MLP neurons of a small language model. Each row is named by its layer, matrix (up: input weights) and neuron, and shows model dimensions 128-255. Each number is 128 + 24 x the weight over its row's rms, rounded and kept within 0 to 255. Numbers have three digits each.
Before each neuron's rows, "fires on" lists the tokens most often at its 100 highest values on Wikipedia text that the model never trained on.

fires on: " An", " is", " Ol", " It", " an"
L3.up125:120133137121127157137177127125124116128134147149148129140075091104106150136099127108165145115116158144135112126112108124105159141154135122175109087122146144087129110143120111134159113143139152148137123158154120137115123112169136131149136135099126155108113107083144191141134132150151130131099188112135113124164129119158111150134160112154157159157110132113138147116161124141176133095121

fires on: " first", " \"T", " T", " 8", " (d", " (T"
L4.up285:175145119091076065115094153097096150104129098105143102127121134076151105141141112138126103105135118162137120119111126149154097143133143100163112091155119101115133142111157130159178154114184145119155121163143105163136118095132127118141170117141136141129174132131157140149184181111114106129103139111088124113124145133122121105178094127129107123123109128138116124096161125097130092113086

fires on: "\n", " |"
L5.up358:121152138114164149108161157174086128114183165118148180116139114148139166135170128145108165111128113124150087122143122131198129126076144122096121114101138134148179128152115112152128116153161144139121153128166131124102112144135108122158154086103069108131149135119142113127149106109142117140111094095115102115090134105162113133130126082125125141127115107087129137126148109155115142130113

fires on: ";", " |", " US", " ;"
L3.up344:157134156147122135132168155098135143134132115090132129096136115130122109126109136120131089149162122173118105118134131129129117147105132112157126077079109123123165098163108114196113149160114149139108145092149122148107103114093131124140144142095091161108182101136144064152149128140130118141096131141140091133131145101128135142105111108130139149096123128162091191104162124166090106149152

fires on: " his", "'", " her", "'s", " their"
L5.up282:170137093088119118132120085092111155174128151151132130114176141109149132150149103140139137192146158112108104156139134134088127141110081179112112124138122135096131128113134100141106147134102094120112143148139140137063134076121130157105121106119157167100125132135192164087116140149152123180180139133118096132136110094125106149144140180119101144148095098137138138109110078118103138154097

fires on: " took", " km", " Mal", " came", " taken"
L2.up684:101159146125134108143135117101140153079157188123089095123121104103127136149116091087118137130125151095123105119107130102125143150157151142153206147088112134125142120123071143112127120101126134126087068142096141133149115129125168169115118123115123197138174112145108150111143147112126114113121124135129103111150139143118107132141141165148121138096121112107127116092106134130119104135164

fires on: " |", " ===", "===", ":", " Density:", " =="
L6.up626:160139143123122131131149105142122161154147178099146116108161113151134111126105113116136173152143090127142089151153144105143112119095107156119136135121148165120135120104086139138121132121120165147133134076158124173101128125131176170133149126091122123091160121096161140115133060119117102147119120103115138148158169117154118127132126127131144142101135104079077146140122099134170104138100

fires on: " |", " ", "\"", "\n"
L3.up384:136159104127108138141146146108107106138167180110137104144106145148110098179137099125123122132083114118132147126129162084139112128133091096116106111116120112110144106129092144108116128103100112125145136131130105172111136109127148129131122158155098133085131131163157092093122108155131134128131145127106105153084210132093123098159098112132092163120087164117109109173095090117177110069138

fires on: " v", " |", " d", "V", "D"
L5.up501:159154111128115162124114133155103127133136095144105126126132125157118170169103134150122112166133113120125105121128141116106127107092130107086131132116097119161161091118114138134119134147107096146103137082122094180127132126099155139117180137194135110103096137146122129150133093138125099128137129147099103118177109148115140124094127155111138118074132088121131189111132129120132124165151

fires on: "\n"
L3.up226:112125130115141130118148130143118162141124124122138124111108152131162090116099151120131127128120144118174139148160152093110119151060137129162078105067143165131137116132152160122160100135167106149081131095125095100136095135165113147165126160119081134135120129149123138092143086105119133164170114144084115084092143122175120087098127076140141168132098120116094165130123152150113136138081

fires on: "ot", " 1", "as", "is", "ate", " not"
L6.up372:095149165111162127158144144095137117112116114098118149122073105119123157135154093142146147164142141151146116131106143149146090160144099150166133088153127136134140120112175092157143153123145111167141093132111133141095154107099095133120143096116170100135106151125165151117143120088100116117153111121110137115170118160154125155142151119100106130132143115181152117113139104106121137101126

fires on: "'", "–", "',", ".", "\""
L4.up381:156155105164107139143130148149108154107080088118090112127143168126123117137102121123106132148130119078152121149161106138125111137126117143098103141170139135140117110148148114129156081117114113136115109144173078154092102096086119164122114148138129120098085139122158152149173114096127103123096115105135180110117134126129146117118133152101100148152127139109121148059101120146137097116102

fires on: " as", " An", " a", " an", " Best"
L5.up312:104123129117111140104102124130078094065119148137107117139120114121112149098139098125133144165113152129122159162121075140120114156136120087146085115111069121095113101128143144146116122121080112128160109119162138128154165144182148141158150136112123134139174114125172187159108169138150130075127146152121123138145115140147109117084127111095158130133152098142118087169115136147132117102133

fires on: " un", " ", " inc", " resulted"
L3.up691:122165097126133089133170129135114174144158122134132159098146126112111150126139106117130076126166146152111153130179139106130114175104097122099138099091130168100134128105105164123100097190142117139119140132130121194114111077113145112119122108110119154124128133091129133097105119147173146114076140159113146109109183113134139131139119111138134164142134122146107158160117162160143189153119

fires on: " and", " (born", " festival", " &", " club"
L2.up282:151139090105144122162133116128098145135118172123151138094133104107134115152134117106149182152142159140090116142101102166124118157131152149113165111161124161097126150102111095128125140095124140091139111145152127095135106135128104124103104158095153107128090131166130116114145098084120108129152175140134130136079122133116135134188107114139155135118089097121099110127166109142131122167083

fires on: "p", "ro", " to", "f", "red", "o"
L6.up530:104163106131097138161137141133171121144130115129093157132085123147135081122130107067133130091175105106141156122125118129197106129127139140149125148118150120138157143117121105079170134140151159159138158152107098144153141076106118130106158159176119122121124147121139148133170088117124105127103121161081122114106164157159123112139150139132108151100118088154093143113124109164064115192119

fires on: " and", "ot", "is", "ew", "ov"
L6.up441:154167141130164125169109178114104164094159148096142133121101106104148163145170107124116137145146154129147098142111110134159146127121114139117092138140158149162106136142125128164124101119147100149169118162149144209121125111123098120114126079125120121122131116102122123156132119107173106103152115138129131128125094131132110124161110103109087159090112102142144168128116140133164155132137

fires on: " cl", "iv", " c", " km", " ft", "pl"
L8.up335:126132138136116135147113141133122134106145153120103133098114149106138108109091120145151120145148155145126115166142147111116144090168093126157111122128127156177123100110152120114125122165107147142149099131120146182146106127136152138122084149150112134141153144171163144087129127124120101118135105119113087112078136103135151111133133139085120118083123139095150173086138059140143128101128

fires on: "ed", "s", "es"
L6.up738:096142105139144155155151121165105119102113130108098108104086136118138152170154101136115117125160113161127120152104153112141137121121117142139134045113161168111161117134086129164096153157112138139122099133137101122094154115149088148138157103085136141147113135103135173143119096109155168111068100170159145110119130102127084133128167126102127138109106123128091105125125163130101169141106

fires on: " pre", " Pre", " reg", " c", " Min", " high"
L8.up744:133122096138106100131098132122134131110174156127114125128153152122149103166106123133149077157185156139157146168112126139162093172150085104119121115134139082136130130167160124138099147142116105155175142125109131148180130106159149130160125135183129143087152097130124120139122143116144153099127135165107136059113155142086130102101132146132133147135136108150137151142112081134136110125150

fires on: "pl", " reb", " Arm", " arm", " acc", "ask"
L3.up508:119141187129129121116098116130141140084135111091110149108117121102130158110137101101150146106171136142123143111086157147155113120129107138142156135094131136148122106157099124130134157149129139132154092155153114178111140127121097087139106079144124114119162139145122122117155126138108105141120113148153103115117150126152134092157104163139114185117084151117145104130153121176145158147126

fires on: "n", " |", " d", "l", "ly", " "
L4.up394:149131120125122170156152158124139125135113115142074137140110128119090151101172117137122150130113140153099076125090161139111136133090121142089115099107107118139103120123106113135155098199092092101101168104190110133091143133179130113127199114116131156091182145151123157119124112126076082119099135132089110124128129157162148133103128136109103155156115112125117130125090138172166137157131

fires on: "as", "sc", " inc", "aps", "inc"
L3.up290:140148131124126156142138172142122157135121143124076110153139164118141124084131106070161139161105147146137144132147132143111132095107158119192118134151136093153123111144124102087096133174161168155089097169152099157094113108068119145136131081150106133127075158129126137116144115089128155125064113115129136129141144062138143097114089144088123145111153123104164175114151128151129153088118

fires on: " s", " o", " ins", " al", " 17", " b"
L2.up51:095156116133095090117110130100123107112144199094136145111138129115103131137136144110138138160150120103102117078095113153138141159138077148134123140103123131137134131132113114106134136131144181147121141116144118155131112119110127127117121090125133161147123148131145127142100093114125172103096148147073209133089184152121083148142133182142125119142102102133118173129114130165111080144157

fires on: " to", " c", " s", " into", " b", " ("
L2.up41:114142112135104078170122140140139159137144144110109148065151105089130116138134094138170116205174129127101120165136131158120155142118103111162127110117122146159150153102099128094115147134112102168106116136138114156138104129086128164146139125119107122113145172151124148165126087091123091131155123149114130125110130160166103095136114104108111104124116093119103174093098150129134101143169

fires on: "'", "',", " Mu"
L2.up277:150133117085109150146109165123093131139136097118101149133108145087156147128150118084144129130117128090150137142135125116119124150097150160093123148178124141110123118165148122121091092095079057133095166139123086108128104085073109136145109102114102161113105122179176223121164141121126195124113162142135115156098120123139114132113174129110110141114119128103112142130098117194138129151099

fires on: " B", " G", "m", " C"
L8.up93:103130125110101128116148137169151163142151116145130108117125119117120103143143138148144065090147147141128141155139092150199147116105101098119123119115150116161116122153117117136151151136097136146122180164144089147166114124153174159136122099143113129124147184159129122167131174106070118152146121140095112105134138139108109146096150146094182152107115110088098143123185134173127105137103

fires on: " w", " It", " There", " it", "N", " \"N"
L3.up85:101148155135136099148127154086134133098161101101128126130140090123130138164118136128094111144123090083111183134121130172147164108121128122128178076120168126144100131095089136158124151093147111166171131151094132151107107108132119093167183139128141127126127104114135119066113144169101107121126120155127152103136161128156148085175125074149110135119150140153094178131147094109132148135141

fires on: "ol", "al", "ic", "'", "ro", "l"
L4.up334:148142116092142127144110127142130174117145098167119179110168104095136124129138101124151132132105130141125109149134125155143094139123103135137126137099098154156103110112129136104127109174123110166139134131111068102118057093135173157135097163112094160179108080154136161136114081108137141119141162131110099172123114077153118135154129147084109116102109114114101154157143130156079109177141

fires on: " ret", " p", " ar", " cont", " rep", " ind"
L2.up460:136133113157127079126108152097156105105172203138132070176130147098114130125106146109166145149138142130118138160144135076146087136166110160115164128171163083118111103138106136140142128121081100103159136150153124180125111136145167087143147109155110145109100129125117150133126119111113063090112151139106154091145141138117101123108153117116139135145132115122095123124175130107148136180138

fires on: "'", ":", "ch", " Ch", " 4:"
L4.up728:114125089093121089135124084133127112146105064111135100126126114119133096113153107101170101142127082103120094137201125121117164105154050142146135128104108136137089115131100107108133119113150098120125143104151089135108086083119120149126132089137177136090088141168120184124159138126097175095135144125104129160102113130133103117095140167096143114137118125118112114125107123133105069144100

fires on: " It", " he", " There", " G", " She", " g"
L5.up435:109149120076092094146153172123102160129142106147145122108086159160114108143138103143125090165148114102093178146164121137153129087129123109126151139106169162106156129103141120113162144142188109120100139153126124158099115134155108151106184118136128142109169138134146159077125134107131113096130135139121150132138164150121105116135092118131127146098113114152142157078108125169139156091147

fires on: ".", " |", " ===", "===", ","
L8.up248:134147131137129135136145152117133146128138181132099141063127127137166108150117176107099117139157117143127149115178150114122122118114137143141137127116126150123126118148118104102133106120151146156134153084143097193115085143143113190104129156108138124089163136109113125101159131121132151094169160133110138130134147131166076176164113103143111098119124116128098102122113065149131149151136

fires on: "in", "un", "ig", " ann", "min", "ad"
L3.up10:141115122154163128139142155140102099112143114117097081152123099112140117136152098099161143130120162117112132094132154085109132150102131169129122134129115098189124086111148105130115137152093089140131060086146164127137151122116146152117098151078126160154156124163129117171118118120085129096116159097108127151116073141124136101092126139112114143150126151164118182140126135130112083147126

fires on: "-", "He", "he", "ho", " He", " She"
L3.up704:142145121129160134116111116170086145106120109104130174101171162146136128102149138139096108169157176140139094135141108095120125077080148153188138101109154102143139094161104068148145145142153080140150124157152132111148130101133132164120111104088107149148096119124124165098136102127125120122127150170117105138144133138118155083135127120128115180118092110110134138121142108128130133096094

fires on: " and", " &", "5,", " 7,", "9"
L4.up382:094133130095160124131140134145120148101135132124116152120073157120176101157170141107158135108145153102139121126129128147127148103093063127131108146157164182115114133120092129153119114083136151164096185121140117135125085132137125148128121131099127102120102159087120137147129142115100154128182104150121165106072101159133106134177106090134114123120118128091124140123185164157107113184070

fires on: " a", " pre", " Pre", " one"
L5.up530:107125142148139088134140125113100150133181167092146126121119124124089132119103162135116137190137122132152095118123120141193139137117136070156132104125097118104109138146153112143078090085157122181137128129159130129171087116124143148104142098157135085134184110128147157178114112112150156123117124118124138098122131112097086114144155099113158154144119142121115115152137142150125100142144

fires on: " |", "\n", "e"
L5.up764:164149107097156161135129137097099109147103182128157131116118118163128132187139131176137143140107090148146144142158150112161169115127138139126090123151140147097115125137121163190153128115107138105143139151149126114098147145144141190150117120150092186090143129124143096102129127156143128135112135163149124159102162132133150130158117094099102146118130118080084147172130120111179148089147